MLP neurons of a small language model. Each row is named by its layer, matrix (up: input weights) and neuron, and shows model dimensions 80-175. Each number is 200 + 20 x the weight over its row's rms, rounded and kept within 0 to 999.
After each neuron's rows, "fires on" lists the tokens most often at its 100 highest values on Wikipedia text that the model never trained on.

L4.up563,174,193,190,172,197,190,193,238,173,193,195,192,179,203,206,181,194,161,188,229,202,201,205,197,219,217,176,165,222,176,188,181,219,203,204,214,214,201,177,198,200,179,196,218,205,210,214,213,208,239,200,190,197,198,191,185,201,219,221,214,210,203,214,192,221,203,227,186,177,165,184,172,205,218,222,184,178,187,205,179,206,204,230,228,202,222,207,189,211,178,207,188,191,169,220,200
fires on: ":", " |", " ", " Total", "ates"

L5.up601,173,224,202,198,207,188,220,220,206,207,201,169,164,198,170,221,193,194,189,221,240,236,167,184,198,196,185,190,205,240,174,205,215,219,226,228,204,182,217,212,231,223,226,243,161,188,209,192,196,230,206,206,164,192,156,227,230,197,206,217,172,188,172,198,200,182,196,192,225,187,245,216,201,227,178,165,187,184,230,232,205,213,208,180,212,218,231,194,166,183,223,224,220,198,224,178
fires on: "re", "o"

L4.up863,178,226,209,190,183,251,184,178,210,149,166,192,195,194,175,189,218,192,223,232,237,218,202,223,233,194,205,227,192,207,177,202,193,186,225,164,187,213,211,189,194,209,220,185,206,209,193,233,192,222,232,225,176,179,198,220,192,218,204,209,229,202,206,224,216,200,214,214,231,165,175,206,173,183,204,251,190,230,194,192,200,206,168,193,223,182,231,215,184,201,205,213,226,224,208,187
fires on: "us", " and", " bus", " They", " group", " band"

L5.up1109,207,196,216,200,214,221,200,186,185,195,223,199,211,188,213,210,248,194,221,198,208,194,214,179,177,190,195,225,224,205,213,175,184,192,199,209,176,193,193,235,176,221,205,193,169,203,202,154,205,181,254,216,221,227,195,222,220,181,192,236,200,196,195,151,194,192,225,159,221,165,199,218,153,199,232,217,233,199,190,212,190,218,227,203,192,201,198,221,221,207,180,199,211,167,211,209
fires on: " and", " ind", "N", " that", " Ind", "al"

L4.up294,228,189,219,185,202,206,207,207,189,189,212,179,203,168,206,208,181,224,201,184,210,250,202,233,217,178,206,201,181,188,207,184,216,190,222,192,200,174,192,210,197,205,204,163,222,220,183,216,218,184,181,201,172,190,180,216,217,248,179,191,176,216,191,194,175,170,255,192,177,193,210,202,207,222,212,183,198,219,207,227,181,208,186,191,203,182,181,209,196,207,208,223,209,192,196,212
fires on: "==", " the", "===", "===="

L4.up850,213,181,209,167,200,166,207,220,195,153,171,225,190,169,186,187,214,191,203,168,226,198,203,205,221,225,178,181,199,199,216,210,227,201,192,241,219,182,210,216,198,204,199,177,170,195,224,176,227,200,179,219,201,185,181,171,182,188,198,224,209,176,182,221,204,211,219,230,175,188,207,176,206,183,221,175,213,194,183,210,200,203,246,171,179,228,196,194,197,209,177,175,185,152,243,217
fires on: ":", " |", " =\n\n", "ic", "om"

L4.up3,195,197,176,209,199,197,232,189,171,186,201,177,214,197,191,191,189,217,233,226,204,220,174,131,197,197,199,156,205,202,234,196,188,216,184,219,216,186,200,211,237,183,208,216,205,178,219,225,176,187,187,203,161,183,186,203,222,205,212,189,188,221,179,188,194,194,202,231,217,206,214,196,223,222,200,184,191,190,230,207,168,199,206,189,241,223,218,231,207,170,204,189,234,201,186,204
fires on: "ra", "id", "arn", "n", "re", "ace"

L3.up821,213,197,228,191,174,193,178,183,179,179,196,199,157,197,196,186,214,190,212,194,177,192,194,209,188,216,211,214,204,195,177,213,194,207,175,200,198,191,204,217,216,181,219,214,228,199,175,200,174,193,203,189,204,179,213,144,207,196,195,182,198,225,195,235,237,218,211,215,220,233,186,183,184,181,195,172,225,189,221,196,167,184,199,222,214,212,188,225,214,199,230,219,217,199,186,174
fires on: "ut", "id", "c", "ib", "it", "h"

L3.up950,197,200,235,165,252,196,199,196,196,169,203,200,166,180,213,200,217,209,230,201,160,180,223,198,181,235,222,201,163,195,224,236,191,227,206,204,180,203,205,206,177,186,220,225,179,236,222,224,175,225,220,218,197,183,226,192,160,205,168,186,167,168,219,223,217,184,201,216,234,207,199,172,193,187,189,183,227,200,223,189,177,224,145,180,209,181,186,178,185,193,215,203,204,164,188,204
fires on: "c", " $", " char", "un", " character", "it"

L7.up702,188,177,204,183,218,190,208,198,204,203,193,175,192,182,201,221,202,233,217,187,193,216,184,197,176,237,218,184,196,193,204,197,223,214,191,222,182,173,190,193,225,186,234,193,158,215,222,184,182,129,206,197,195,196,212,198,192,248,230,221,157,202,186,217,206,181,201,206,176,187,164,203,185,211,219,219,221,200,179,206,197,192,183,204,169,187,184,205,214,211,188,228,227,222,214,217
fires on: "===", "===="

L4.up1468,181,193,216,214,202,172,213,234,177,195,205,198,169,201,197,195,213,192,228,182,174,224,215,189,220,202,185,226,221,196,182,191,193,246,200,211,177,202,185,187,221,173,186,197,212,180,170,199,171,196,217,195,213,164,207,206,188,203,182,193,185,175,199,206,232,202,201,201,222,185,175,218,184,210,195,171,221,211,244,201,210,181,189,217,165,192,154,226,207,157,204,194,210,184,194,181
fires on: "ut", "it", "il", "im", "ag", "ade"

L3.up134,189,198,228,199,217,190,198,197,194,175,195,204,191,198,187,154,212,185,185,195,232,233,197,207,201,180,241,205,159,195,197,212,210,195,228,206,184,179,184,220,212,203,221,197,185,187,188,221,184,161,149,193,193,232,182,163,197,225,150,190,186,192,263,208,190,203,216,189,188,235,224,193,204,206,217,215,193,222,185,202,224,196,203,184,205,166,201,225,183,218,220,204,204,204,216,214
fires on: " of", "ind", " represent", "ell"

L3.up189,237,246,172,197,246,190,215,188,212,182,229,197,187,192,206,220,190,184,223,182,223,205,188,214,202,207,198,181,204,178,201,211,201,213,209,230,225,173,182,233,155,173,208,200,192,197,185,221,185,182,193,205,158,179,227,213,194,206,225,197,206,195,171,201,169,195,206,190,164,174,206,177,213,214,238,221,200,215,195,207,214,157,176,185,183,143,167,191,182,195,188,222,226,214,204,224
fires on: "==", "====", "===", "e"